config = dict(
    num_hidden_layers=10,
    intermediate_size=704,
    hidden_act='swiglu',
    positions='rope',
    rope_fraction=1.0,
    qk_norm=False,
    lr_mult_down=1.5,
    warmup_steps=200,
    schedule='wsd',
)
MLP neurons of a small language model. Each row is named by its layer, matrix (gate and up: input weights) and neuron, and shows model dimensions 144-239. Each number is 500 + 25 x the weight over its row's rms, rounded and kept within 0 to 999. Numbers have three digits each. A neuron's up and down rows have the sign that makes its largest values positive.
A block is one neuron, or neurons of one layer that tend to fire together. After each block is what it responds to, as a language model described it from the Wikipedia text at the highest values.

L3.gate210:503526540470474529513476502492520493509491491527488490515545548479517476517486519519503542469510458487452476517474451508464531493547531505508498526523479559502520463498487532514446495489471486549541507496503473544475557496504517550497536484516478474480506496463489525521508471487528493466
L3.up210:480479497485505495497502523479466490517510466530462471478550476502506524519490496467532502511495464528473474507484471499473518459487502560429482522531505533506490459498452497506501479515505465496531484495548505507491532513529474507460473478499444482473517466442497474508458545504462532453
L3.gate347:507542483506488516498481494521519530486512515553464508467498504451489499468507519512530509512518484510527496485535479509505544496559522470517498528516483548507474515484450503514480535480470459486476507497542494548486507500566502506519508482490488502475502502512509483480505506492486492481
L3.up347:472485454491511519478527497445511503520499497527456467520526494471484495482485495518504490530508494498490517501541511456490507479489526540472474525494477479501567506475542487510551523511471514490486477464528518471453493525470502494514479492525486517533537513438500536527479498472540495495
L3.gate551:526491515449477519470518544519506492512442523488522511460519525446488504517478533479450499476518461492551514511512480491508496565509503526497487500505510509504494482538469452474490493460493491476491495538515534460515482553506543549497527537494534522494466491488492456455499501527480515511
L3.up551:526471491471505499521500474527485459496432473514491470491436520500489531472520469528501517505547526464508501524517512476485504531481450511496498528517472496458468527490471480523461507485502495482492472501488493503517489516475453496490475503497526496516479540529536493475484517522489489470
L3.gate620:508496509465474515516487502515481481460492477463464483482520502502494543531501503451535511474495504505524519521557544539509523582539509511466491501503532471525476513470463529559485502537485515564534505568542482517512511472502518545511544496487521480533501523508489464486510469526491486488
L3.up620:539471499537469509502481455499501539505505517502483464490513458459471541530522510511476508499457491482513518508489475477496495529479526449496497500482515466474532527502476545458447452502532515530521485510566504487470511479508523527502473461471521489484517445479498491499518516510478502509
Responds to: Determiner opening noun phrase. The article a, or possessive 's, opening a noun phrase, often after an opening quote or parenthesis, is/was/as, such as ("a sure feel", Walken's).

L3.gate56:518540516526511493476493486549513505516498496485561502489494490500493472489535456468486531452460525459500473484483481481519522468538485463506492454477487534464490493519484447520493478522512528513471519540488479512497492503479541484497504476435452459501538514505524531513511493503557530493
L3.up56:476523506503493475473488479467509517496537481467478540511496521480498492505508480477508465459490490528473467524494468543486549520495488547487495561505481519505486489512488488535496501470485493474499505506512496496491502438471462475506472487479464468468560474473464481441471441453493478525
L3.gate140:504525508486456482525514497503507473479468544495535483470514465489534473514509474539506487533522489467493481471552465527500512492522463480502472492481510481489524528508498472507499515533515502532488495501505483492536501490495518520503563482519474515450506472525558478505527475493482490492
L3.up140:515497553545502506496497526511510531537468475509524498527478501504493495496480464511451550524513498528535494484468482461513497469500489446468481486522500508463489500504510537478544491516469527495501472506524500552472494527463527540518505471512468472563514490514464486452533518498468534492
L3.gate414:528467539514550468502548460487448498469516500474526493487533538478479537503478482487555523475495503471469524541450482517518469480495509465528485425536487462495502498513461471482480474518527494461498497518456467472514509506513499478463488473503489462481481522486525482500494493474524528494
L3.up414:463445516492513486504525476518466525488510449487501494521497496483468523476505500506529533468525496576493525486519526517469555508507485441511525454480501507532519512480531512476548540494502516485485473512482475499495466525496523520479553544494500522455526495491488490488504495511495553498
L3.gate527:481506460475521495503510501519517496509437516527479486519522538482554495511489518500492531472487482502497479500510524517517472539530499508469485552520486485501487472488488531476455498490498481511493491508514484502489498480451528503520509488470515483504533484489499540479501487465478493472
L3.up527:480495478534498513500463500531505467500513494459519502541500528465463514477452505468468549504484471512515509525477486490480486496524516453510479505502472494487480516495483467477473539504485508488472506494492473489485493458515512510496504488511523463442521483492499475481537480523527498524
Responds to: Mid-word fragments, esp. "in". Word-internal subword pieces, strongest on "in" after "ra" in rain, rainfall, rainbow, also reintroduced, Winter, Hindi, silly, re-released.

L2.gate68:503497456512519507502466531506470486515503486513536496508465547503543487476524485479498521491485535506517509487524516499462553496486488494458527489509530491510526507472467471562479537481457513507513509490494499492512514491464509522520526468487490458441457498506521529495530497488462528550
L2.up68:486480500500510478534506484552508502462484503498478471536488495530517534509509460495483487505445527511483490542500485485468490445457529504470520559524488515494522501502538460487494478510507531552534485531478511456510505493521529453511495483512496495475495511496483438496537485467520492504
L2.gate158:493504473508537504511529463473560500533480494508475460544471524505459484477547504484518527474472497496521530499502502534473499503487523510513489438532514524531495523523485486507486478474474500511478499468505495475507524496497437489518492503500502501476536498518466508488501506493544452478
L2.up158:506453544535514474503559521568466525507487510511522503485485466527510482457476508539477521434503510491489534520507519440477501528447515521476476480479522519455487525495504521505480495481518528531523498506479510524513496491506456514483485524487519480452493465504516520498471542502486498514
L2.gate272:477477494484492483510485504493499526558473464498523472476491514524478478548519484495522548459519515492522486508545512491506536485529490529503461511541507434518453480477521512481470492483500497542482507463467513507519536507514500506499520492478520513495538527515514498432496513473513451475
L2.up272:474553495484483502519492461485489494521498525504508511457453504489495508505514509491466467502463502466492525519492430502455470522479469551507525471573483476527523532523501473442477486533478521512523499464469498483541506471503499498472520540509518466486481489437476515526523487482472563484
L2.gate278:499492501480524514474541505495516484486492522500487518481479502487482529490491527501517470484509531502523484525507497501528478494509535484539504496512501564516475444477488480546484488471492492469509525505520506482501498495464498507494488474471500546495509478534525495508498509550516488542
L2.up278:507479495461535524463512488469504518506509502491558522478471510503510549463443502454507512491505460480514483468514477503485512488552523525525469525517462528501504506476543511534491510461521524468488511490512501516491506480470486498518499511480500532485492484484509486541499478506523503512
L2.gate314:500486504527437520524557488517545510487472494507511517481491472494523524506551483503490486515475505530483501542508514523499532500548506573532528503489530503537497499466499518548459491501492492533504545516502508482501481517506512491505533467470492480503531515498548542488491551488469468537
L2.up314:530528478478451516518488518483528514500468511503493520540529509491537515494525539494505488495497434507472491507512548473547500536502497540521495509517498525520487470465522506558470494493500510496496470536459517492488476470443483487530516512460446516533512481501529536499485521512492450516
L2.gate427:480503445506490495507512508436471490499502493549515487480464440484497522496500514551536487483466479474497515510498489442496480508498493513498491529472475449535536474532478486538499492504494519498540531463537513501444548485523505547506450499520483544525542475507491470472537485498491476506
L2.up427:514477473516506515512553535498483455487539544511509519560504455451494510515522478470502483497470495469515518538482537445494458504516552485492506498516511474498547467521477469492485515448480519453528547510559498469474472510555499517472518494493517567465495514478510473514558495468541510502
L2.gate433:465502462529476532497502510465469519435489491512511504476520529462518519491504496481517518502504501509470488485520471500513515528457487510495522473529466514540501500512501489501474501485467475531554498519535492556517498503508499512506501485477498466501495485468515493493566486511504490479
L2.up433:485474485497506475488459469522524511466487483537475461498520534516536497521531498457454521505463524480466512477539534506456520501512467528494482521479543540500463513508491490537505518501510498502523476541537504473472508482525512553513495499473481482511501516430556517495511544453457482524
L2.gate441:466473503539533503521497487496516484503523516530500509462495462500457498492476517485470510474485513532449511514525522488465509492482514482510514538499530500480513480541517499500524538486443482513543502554535507507479545513462520463446488520492551476453503497465491463505457550482483521485
L2.up441:497505469498547493519482532478499506485515445500502524500539471494512494490538568470512501420514520542530461515485501496510544528517508524523494491491546535494521504559473479487534513508510489510487495462531514480543510500454506529501527493477506543447481536507515468532537548474484515489
L2.gate453:520453495521514461537507506453494522510529482510465465485481500487503485492487482518528524462482479525484516481511501491539493485531516534502472485514496525481527474486516491485483488550480449511499500545514478478489442507534518506514483485509463520499521467435517510481530462509493499461
L2.up453:517524494532530505484522513484505518496501436538418502495551511506529460510466487488485507471495492492463485475521542489534514495519506532522463497507521514491520477490542487488483525507519528516442474479490469515490493499486500494485496492489498523493530503419504506461540464458500499454
L2.gate456:502494483501487505492511507444487515493517516529468514477489498520488505483495483495485479476529453525514514532498528504536455490478524494526510540490522538503529449514526490503482479507532513509532458529497443532489497504474469495441504498492507513522540487504463476528509531489470496495
L2.up456:488526521536466456502515504467519526445478511520506477478471520503489498487457485483511489503501513503499513482545550479538548539485503470462518496447500505502451543509492465537484495501478515486473480489509428540528527552524535513494487488520456544483554504478482507502518508509492511475
L2.gate517:494511491524499508538505513500496553541515472546502496487482528455462534455494459503509477431501494483549495452492495550528457480482501498535487499532475509469507517507491491510517504523489556550503526504485518510517519500478469492478525529510487528487502492462498510473516513534545522500
L2.up517:469489492520498462543514464499473505506492484509513514555479514508511453499489542508501526489479536497504477470481466509505473459487517501491467462496518474549469457465464504462494543517529484505508489451526500465463511478502518467512480486508461503521443509510505525553539511492479504519
L2.gate526:521468471489446483473510457502491500473510499511489462561500475468498542451531490506528527499495476490502514524453465475483545457498496494517467492497512509524482485519488505518502472487502499568543513510498486506499512520499530538529500492483495537550473542516509506526474532472478523457
L2.up526:487480489474493458502483490496491492485485504528489499471466464509482521473473503495504510496519517536497468519532501477506529493500495493533433541508487520574476509489518467480522447477539518525476457512537520494505485465522512542494508514504454466506484497500501492496537495511473519505
L2.gate570:509483497475530483486511476507472518485508496514475461528505501485448474478503484491468493526502491483470526472483528505492544557543512520511481505523537500487508472492492500563508530526511494514546502488449481497519477499512504507503444499460536485501484475495530461507523511542503484518
L2.up570:496471493533507505546490459466506476506493485527534487515487478466539536502498489494455481487520549516446501501460523469467508508471491514485493497510511554494515449509518482500477522559498480522466447473515534485504575501457512503466504504507503488487511506451510521479534531496527484544
L2.gate625:482464497507489504526493497548497495506492478503506469521478498477478479498503534463537541480500504527502486518516470478488465512504485486532516458525467536507542489522517471521447505509476513522517487565518496507487488520487558452482529479460467473553526508482505499493539541521520472482
L2.up625:507461512526505518559560552537522524516524507525497495503500488509508465512471525470544533498503514508507466460529529481509483488500500529491525514522454510485533444498486542503500502502493516477491501512513513510549509541452511498473517467496497491495541487466505500497525531499490434525
L2.gate648:520527529455428513514482458499508516499519455514489478473455500471509493538483528461502483515469491502492492502451514471500482547491482502479510496504477509535519503508490456475472497487479463530544476508485531526514528520513508484476483471465468502507481502489517518533481480451491491521
L2.up648:501455503493468467486534493482514518487493499468505501480527451507498450516454503501473484492545531506458485506521523517513509520481518492481476511493535501510474489506465497540484482463493464513532514503513503514521455516545477437522476457509516495498545520509457510522480503495470512473
L2.gate668:475490502529485496534474482426465488456511527517480505481460485500537489506472476516494464463470484500542472501470493536539480546441502483477500500507485509488457536509492464549472489550492484528530466531513510502496559523490513543497460506509538482513512514469519524486537541482489476505
L2.up668:456536496541512499521537534439543485457469510539522474500485526482500470508513486488488524529461460510511523489494530481548480490493525493466462514484503493496499510535496476492513498485488469509505499510516548535492514506518484535511485493544524524486520484462513525485497485476487500455
Responds to: Continuation after word-like prefix. Word-internal pieces right after a word start that looks like a short function word (as, a, an, in, to, the), e.g. as-sur-ance, a-ster-oids, to-ol-s, The-ir.

L2.gate114:525541488513516474466511535494522496493537479490489509491488498531517531537440484544522507461504473535495455484470496526469503518497473504479484552478460486488541471496491497454447466500483472494514507499500465531520530545492501469485485513529482519554513532505517476531490487493519506474
L2.up114:508530514505542515537510503457521537524513588545475511527510501532513480505502554457498505510489458530563510547486509462494475476499530478502499501521506503519550504499508498499516520496499488503497502499480526551492490507548459473541489526524516490508525531478485481535510500530541485445
L2.gate120:471504492503514541550512478513523472462554475484524516504526511481533512512478508512497536452524499498514546484549476517481513518492512518523474487456496509514489506523511493495465495490488520499480487488493454476474503461480501499506463510491521477524484525531476551508478470520503489521
L2.up120:485504530507522484521490478498498470518470522518471486512536539535518524482500484538520486534473451527532511457536528519478487447510526514522439504479453475532477493477551479504533530517502503517499508462462491493494514542535511546498518495514516497485523488529485502493519481486487495474
L2.gate237:521497477481511512519474448486491491554511503553494483456507507483527479493485507485489561499468521483461517467496480477504511497536497508523513560534497501479454484482512435506497480523550491468476493520532527510541510491504475484487505505496493497524497474515485505492476543528544489507
L2.up237:530514539538522458523507490491521481502523507507498498519519468486518488485517510564501510457495483517509506537514528479453521496513446523499517498472460505490483486497471520501499524525521474504495520412509552511510508540515457501492509522500489467539509516501507470472490482494557481460
L2.gate240:485502501556480523483540513477516518525472474498485437499494497517464493533511550550521477516520464515504493556499506482511530481480504483470542492521517508543480493493474525452500488502495498549521540516512504498478497510465482460543457505476476465484504494508505510510527554490492537546
L2.up240:497494528530492544473458497495484516539464451465468503464473516453506514498532473524512487473494444513514473524504499512517561527528533491538483524532511519502463472490517481535512485497495514479497471550493471508478451500487512489546499477498539522481466482505495502481499486532455522491
L2.gate325:514530503463528500490479522479509461498505509463491470502516475466520499519523548555503492488486468464509500423495500501504556506482483485500510513518494482498522515491475468477474483507441510486515497482499497517484476474505496510522494565481475443505472469493521448505539495532475505513
L2.up325:505490482481540508486465500504496535469491495473517532491447510482535506495497494491524517481463479489463546502533499496490507496506485475521504489513485504499518476503490442555506486545462501489488477479534501547486507500483477472461504487512503488540486499475497459502488484512521481517
L2.gate355:536477495536478500532504475465486503495466536500459489486537490489494509492544419534479485525479478493471448499520455533518473500506490480510458505484497530454478529533464472539533482524489469509503521506524493520509477473496499513492470508544491518551502490520510502470523511516467517495
L2.up355:522489510461512498545455510491515442497486474478480502460495486533471490537449485515492516479504515475508512462551498489524487532467497451445533521461530487505478505463484514508536463500533513449445471492512490523511510485482538478520569528516522469493532496507551472530516456512509507521
L2.gate386:467561504524490528518452518504479521511489508499520515521504481454492500513476454505544484491465497491551522476504501528484468522471514540527471516507503541486494474465505476529514473478508505516506501509528469513522520484470488508523474509479504507510484474481470491546514485492513511469
L2.up386:527467534474511507473488550496521497500486467456491524478524531485545493511488496458528520451513473512458529492513464510539460500485507532532492476496520509495478428557477513484526490513488525498503478519501499523490483549456467543494522517480515496464445496488504500489487471522540527537
L2.gate402:475500477542523522485483521409499506487463473498554490465493511462490482478551541548471534506477491477499518499489477541504516495483480513522532516504522476496498518526488481495514476526493493557544517485434501510465494497503528492473531493497531537481491530449528499488498488518473506458
L2.up402:490508509540509513511462494465531546463496468524498476515480499470562455510529520529496501483473510516498476501505489562537536454503438513486495542421513500514475520514511503476505502516510494522516506474531494543517483540486503470512541478526485522487522484425479515482531524506506508509
L2.gate466:448520537473482469519490493481496471443475489466523484513513502484498561498478482495509492465490495493478495519515479487479489492546461504484453460502545510500459526450498454523531457481487473467497548487555497512484497482503522471463489519477505504486482504518448504507499507484496473471
L2.up466:444492455545436516517521493496482518528524536529476503485474457492476497517493502531520531494535494480455513457513483507472493448541496538515435519466461470487463483517519467541509504497479431544475484523495555527507487466493506479509451496484523489532511480493477489480449500486515525541
L2.gate468:553541497489511513506458495473543450508519459491501520470492529504505512498517522475553503498502481535501496473531477484498479467497531466510456543481469476494460502554461512516513481498486483554508533510506509496493497466457497462520495524466510487497507482483513498480513496502539527484
L2.up468:499510462518538464563497488465479513493477493555506538490496537482500515507514534501485488507513475513478511486533470490469498481498447485498507525466485517475511465495485434496464484542508495486490487515541510488512534503496528513498504514494536480472507519541504515471497477486473534497
L2.gate472:511537469491469478532461498481528468528479492492449512493463474483487499553471497472504483493479470526496481460524507527528440533476474470492447484485486500493510471524484458523552477502480507502498528546522511509479489488501466478515495531491535546485518489505512505501463502466505531502
L2.up472:508522470501488459494481479441527498497477501483451497506496492536543488499532502487480475483468488460503491479559513522519467525479482484499484529529470526489545477499499494505543491492475481504529511558500498487482469457518505494499521515487465501551501492479486487519508513499491508511
L2.gate492:461489528534486500486493508518474471513467516562491508451501510506499454490455501470499482480492500553528507513503476528493483505494494480552497534519454487489553471548523551530477526560478519514542516526511491474500564520540501477488499498524468531537531486494523504545514495525499492517
L2.up492:503501498518529513539494501464524500536485465512480523500533494488490537468483502541517468488511464565526489502501500495537479492438491535511541516447482487485472483514477475454487555516474487534504530481499493486511566498495487485460464496491464494503497518517547500483481485475525531493
L2.gate529:496503481446494519504491521520488520504504532532521522468448502448470499540548528507500528485521505480488494532489512492491479520528514514476523489485502514520469507508493495537526480539468519536512496480494511466489527515533474502478490482470507514544531500482492496478518426484480513457
L2.up529:458497525528461523547474494475453494517502467475505474447496506475586484517472488496505503493460523500526477532521478502546519475480492477544483518496527521449478485537463523528495478482552488511490468479507502512464520470463520478475512513473497495493507484484461531525477490497526519525
L2.gate588:499574494475504501518517489484526508460513476494476537484558515449489563475510487508547480499507499502483466495493464496545482501483513551513497530500472517543518514504493465506504509458492504515524507462523498532502513518500511467495449526501480484519526472477473547534459460503496514493
L2.up588:484507496498531538496517465496486448457494519487473520459499489504499501525503513492514508501491495502476541479537461493485503524476507514512509514467489506524469511492520482489442513501519496523520522484506495501495511472497489570527431472492466487478470526479515478474494513516513525513
L2.gate677:490517537499464493515481514515544492479470520497512495555534477471533503520480501538520535489456447535519454453490470502489465528470516471519536494494529494479512532468475481470483494533483532521505526486461511501479522452489511503487477479464519500477492510473506483494487471493498488465
L2.up677:456533482478532461474500542488526501489505492507562512520516510459490516527460508565529515485494474519476487544474489495500517514486491506466527492527461482514511496493505505468502534489504454505504488517473558513452513461496531521488489500506472468481507451487512509552526492499493508499
L2.gate699:518498497491434482497491471487500531514485523557486498495496518480532516469550527485499507458549494481523504497528517476511487542527458518521505516516509467444503507479498505556497526528480482511504523500540465488467510523505536482466486508486488479510498490466520510535495474522529493479
L2.up699:497531501535480489540492480503544492493525499513492492532502481477452532496494490506506496469491512499492537508492488453521475475481534501483493498514486486500494524493515495523508516484539497501540515476455485500473494525438482491481515550493511500459466491492474507468503473552484475509
Responds to: Word start after punctuation. First token or piece of a word right after an opening parenthesis, hyphen or quote mark, e.g. (and, joint-s(ixth), "it; also scattered mid-word pieces.

L2.gate23:454468497488486497506529488537538503510492492492502480531496508495478457497497513535516477483510488491484519505503510530478492498460475517476505476533490534530496521504498453497499534547505509532491504451459503494493510508493488514516473472489512528493540473472511510517508464547503519529
L2.up23:478456498483525524485521533479506536495480487528541509475559468507544496481529493483499492499532490515502494464490510494483528494529477503494536525546537472500478443497493505460554530515498529512468492512491516483529490493533542508547530495520483476537506496502498548535510533505518509542
L2.gate200:535470504529509528504458514523481494500509471431478473509518485490515477492517513455531516517508510491494490503446497519487536507529486508480498559524527512495527530499506533478527494517529514510525503520500543437485493522486487500489535489549489525560470496473458491508504509497479526478
L2.up200:495499477514523529497480496471495540534494485511451521512501514487511511556512474484502499438535493500542513515480499531466514536454499483471493509490572488532534481478474492485499479489523523508518480503521503500507504533501492489508525474459484453470470501471523495484491513521533484521
L2.gate227:528493463500480528487439525492497501536484518462487495475494486488469522481483519511490516483506491504487524464523456452517430483506485478450471457536507520561484486500506460463477524515479512528488479493483497502482445541527533534497541517469489489495487521496478501552485478503533476531
L2.up227:549502532503472507493467538471482526478521536475540503491484516485483509521510474493451505507512485462511526491459475443473525481464506481498490501521545517490498499549516521531551531480509489577497516498523493503500532541466507507504510481491530512481520526473490494480507492503494518490
L2.gate228:441557458473489454480457520477497525491486518492467509468485500471544500501478494495498511494509465481495530452480494526526472492472473494478481498474462521516504488558456445526456498469534500530508492487513488474491471510518490453481495480507476522528515501498487475506493487466434472517
L2.up228:488504529472580482479522493512530567501509496550493526513511504444490482493487514512497457504457490494499506544510456485506486509515465539479513467504479502508493515477500488447473519552501559495493477491515522466436518502519558523483537533485486496498524482515530510496506487525510492523
L2.gate255:510464513480499509444501485552530520497509498504504516495456501461530518507539463503541555458467455530523517507502455504518500499499513520542478496520498541493512531485497507495496488504498472514503503472523437536460495500499485528466520474516501478535456523485456554456513473470533488491
L2.up255:512479526478480526532528512522523509509469486513457484551490512530538528450476538545500551524507542502490528505517492488508481498508493451486550486524469464486513479499479471510494482508497466497510525460505476519509484522479510454490484525453511512539538496527520493449519527499496492484
L2.gate273:484474556503521495426456479482511502496532460508494494451496556495490506511502522499486551486474483499467539490470452489525502455516483495544514483522528510524515467575530527485510531478518482518483529484503471511485521463532510510496471503509498520509498545490475481461488506524520543512
L2.up273:458486501492480471456493463457502538498535537485466522497469543502512534494482439511474501502510494461475449498500483501509564465476537503508468526502466464506472513512495505498524518576507478502470514480529498512515530525489497511510487517486505533535518533482459466460515473498486524489
L2.gate275:483529491528515469554497511531545579530509570473509474503522492503496505516528497507512506524489485498467511517485480504548502504491492520476511510523489495484487496480471519472512520522484553507529519518492491467513487498508502466434467491500492492514535487484511508482495452532536470489
L2.up275:500483506486455496539503467471498542520510519507452531510491509501481500478493548459513508526478524506500523498489499493457517514522489478534478527509491502486512534525514493501491528486506520499476521458483529519426528487495468461486535481480468464501533540509528488475489506533491525472
L2.gate309:473566486529510473506456540486514486535498495504463487474516507445478485482554475508535456510485502516521540507490501499487567530509504537493523498496491511517482528548509473512539517471482523498464515496496502520489480464495523500456513474482506519507533512495519510515499487450485509480
L2.up309:504500470523480491500519494516517488492519472475467546470532514540478491475542546525484505449476490509520491484502499506478550418497491525493522516442489519544497539497522518469504553514513485551481484490504526516529517463477501460497478523516530438505544517513535468489511490511483488509
L2.gate445:536485497467464495471484515525469503513517483508520514515518477502488518508482513522514551527477487502499498540481501473492479520535419474552490450471527527504486523479503514466502496514449553501510471502513479511458513466456501514511504514484514499524503505462477499515505490554510506527
L2.up445:528503485492493510527487519504436502542542519496497465540506480490497487499459466481529563491497445487510513516424474529483542530514552524536513490503484495527519510491509521485505495525499505490487504454495491498487522513480522464465536494493482482471493491460482502529519435533520541497
L2.gate462:473534495507482515549486497529475462478499506535498458464491470485483511505487512514510494501540497526480503487511534524509529474503529475523471447516539515563519477503488530487479486489499524526511478513508492516495474483493519452484511459525505489490469506514499516516465468489474515492
L2.up462:455457520516516517500495488517492474490510510540513466508509484524475487488471499511509489507502486469486492477501532451540515495502508468494537480533548481514519516511483502519504463525520518570514519527512500470473479500473503487446525485437530492510520528481463557457507487479499472503
L2.gate508:480503529486482551479474468469502467478498537498524499525495527457477499474530500507509506488517474511499446508530468539518481464451510528508501504535499490551476475516494546501495503556470528508520496472541496507508528524530447504479500507475507476513517504470497553484478523524494494497
L2.up508:485519493515514463476517497517471491488484524519472495494495498511523478464463526511523501491550537530538468465485472520539457506505450513505498510489464529523479475514504495456487505422509543538502496486486450475515521504512479506508525518456525493482490501524498463498496519541494546519
L2.gate535:563481501479565491488482440504497485531523455483481515462453486475474518500491522530484533521537464469482515491466494506460572508489487506544508482460503467505486531449497513462510510473493498507492461502508488482520457498538497520496539526503501457455530499512477540515507510469455493547
L2.up535:560497494520489476481467516482522464510497496455456483468506543448511529489506483518490511544486479488503524543472500523477504463491535472479503505484515557483519484492505465478489495512519518507515482545528520515513484542473503465499549528447506521458465509496490506486538508463522500501
L2.gate598:507468525486512468547505573495521519478492493464474529519524535506518497513495526541526489512522424497518543498486485441493549532532520518477518545526503481492491540537527471448475503529475502506474496462475485491520478511459539497517474437492492518476518548481478507502531501531516496528
L2.up598:495496515484480545485510519493514485522482507477474492526563508456528498529507503511481500500542467495509552528458508453524506492477499470521547518555503495484515470483522504509509501510514555519427503496460520520515483464494460530530486499451471544475496495485470482477476521487561481507
L2.gate638:520545494507506599498465528516494512490491492507505535504462521499474457502450486510505500495477505551491451517482479501537526506528548487510480496482518506501524488565450476499536477456484522502554535535507468514499510491489455480492503474485493522486469505517540500498514501512513526475
L2.up638:521483504479489533540452496517469488490466522517510542492479507538475499515535477491505545434484516538520527539469533473474503470519494499491552500507475499520503494508497452495491521495488470464544500472527472535482513524477466526505527545506526511489480522518519549517532498470515476486
L2.gate654:510446503526471522500477478527493496493522512503492527530477483485504492529504488487523504511504528534503483469475486559521507473482471470519516525466451523448535501498507509487530459490507489501510481507447532521499524489456515535514523474490555462462502486516526454512465487441498509516
L2.up654:530481495436509475516470500545511538518486449466488490553492528522518435467500526494497467481483497498472514515498529508502571487526499455546483467489473483524478483543505485489479488527494459491522549510507491516511512470521476537513521485539514513487517494509536424508506511580492483474
L2.gate688:533473485468531487478504524507454507430525498452481532473557464468510519512482540513507480475487518499470545497493458488495526522492459493512502500498515472478492526510500491441485496520489474499499479470444515493476491520558498479482482491525547471545485477490476508522500461499539528494
L2.up688:496540487507483468512487503509525497467499511502472499535518540515526498496511538473552543532512494506507481519487538480511552516497497517525508490480473484537491499527479469487492496500506463497483507533513517521475520500545480529526473485507516499522474456513473522462500479471524487507
Responds to: Short mid-word fragments. Short two-letter subword pieces like in, il, al, or that continue a word after a capital, hyphen or quote, as in Ra-il-way, H-in-di, "al-most.

L6.gate209:513527439446495520498469510486509524509500529508535462484506513460473514539486504501500497483490500522506528511484488498509511495494478529488488521468474483517493503501500505505519518452561527516476473533497479487504532480485533498511498455450530528488486536452475499484457461514505501477
L6.up209:505533489489512483484484495537505523486479482531506508532531505436454472530531527468520497492482498509490529482509538514507554521522513490513506469506525517503501527531464500469502518496469518470505512546485459485480446520510505531537510479464503509476496505497512526441458486528504504526
Responds to: Mid-word s after con-. The fragment s split off right after con- inside words (con-s-ensus, con-s-ole, con-s-ent), plus other mid-word fragments like ar-gu-ing, Thanks-g-iving.

L6.gate232:514495465489510518466521534499510494500520472518458501470528519519461510530462515516493488514501455518499435467502518476528513506501485505491504477521467498497520501533492508487475509514483544516505481424497521529449517468519545490476483490502530517540513491488469521501523511471481507485
L6.up232:522555468483493519455524530512495461475498509482478477536497509531485528526529488518515479516469508494493490464510526485462515463503514511508487483504496488509504485471520511473489520525538506520463451508514468533514476529519509502488476522505504500514517522515465504483511523552489490478
Responds to: Arabic al- particle. Mostly the fragment "al" at a word start, especially the Arabic article in names like al-Jabiri and al-Assad, plus sing-along and alien.

L6.gate305:504510513519445520470458488503481498525513553519508451468465482518478509492479485503465457511496508493455491506557529470530496497522476499529504483521480520533487529509521485535407549518462487502533517514518476534475518500511470488510477476485538517486554547511485482483524541475469547486
L6.up305:467465495478490506483493473536470500493499478515475502485495504484522481499524459527475515493506497507497435516536519511491529473511489504480504504527509521525478486501532538562504499481519526517490504463484525447513521570490504494477547524535482509496483495472489514469519495516490561480
Responds to: Mid-word subword fragments. Second or middle pieces of words split into several tokens, across any topic, e.g. de-b-t, fa-una, in-du-stries, con-sumption, Se-ba-stián.

L3.gate93:493484491509522511520500515533504512452512487499528487470520498470472520537542477479489513480466463539506479472528510499554479503501508531524503540513491470508490499552516537475540498535497509521520534557490504495529556492492541507490468481478505549484455494468491487489529485464473477524
L3.up93:531517476517541536489457496543494533500454496499540501500481519519469447469500476489474517510524533503529534467523488526464503526516463543471520487506469496511532485465482471501506493491493503492471498499476501534530539490521528530490492489464487482520501536489471484533473510497485491474
L3.gate152:485493503491528536514499499507515495451523463472506477513489507473514515505566508486500499494493519517482476468514541524542518509484535478494510520523492498499497471461499501501509494498506505524495516530500520498491549487503494473532495502496498490528481521485493470471462419491482500533
L3.up152:476425463460529466512520500475507514499471500502512511491521538490473466509549545508509488459476497492513498490457511479539490502496518513504495454518473497507533514494438485508483519544485469525467495487467505466521555534474503515515484500479478489517529497500486451462492565438450521534
L3.gate237:470518475472519476508464506487513511493482472491481499510491496488525546492530520514464539457532506515503463479498490493484505520477496504500502519511520516521490506510527451473531511494508497529505505507469522531457504451509500525524506537460492523519478499432507450513480499502489496538
L3.up237:478503474471531491511482545480499505447530428531493458487495433454538491503510503510476509492507510506483486499519476465503513521518515526508538534515500511522466481437503430496498495477515515519498525483505507543468521482484492538517514470527481465512530477495502491470529505484503482513
L3.gate584:518493511461472515481498487463503531487487535462510474583485517504497513528485506534468487516502485512523565527482543523529476503480488495478446487540501491540495513490456487483520510526516538477471500493505495497490508513475493467518482491507494518525484506483512510521509508494495564477
L3.up584:480514505498533511452507529492503542476488513517525453537456492477485539465480509475506508467480514512542547522521528521460518501503485531478527512541481505588488499501505499528460494473476480481467496494513530471525507449498508498528476546520501535489555518542462470501445497493504502460
Responds to: Forced word/phrase continuations. Tokens that complete a predictable unit, especially of after As (as of 2011), word pieces after short prefixes (as-s-ets, as-th-ma, In-st-rumental), and career-table dashes.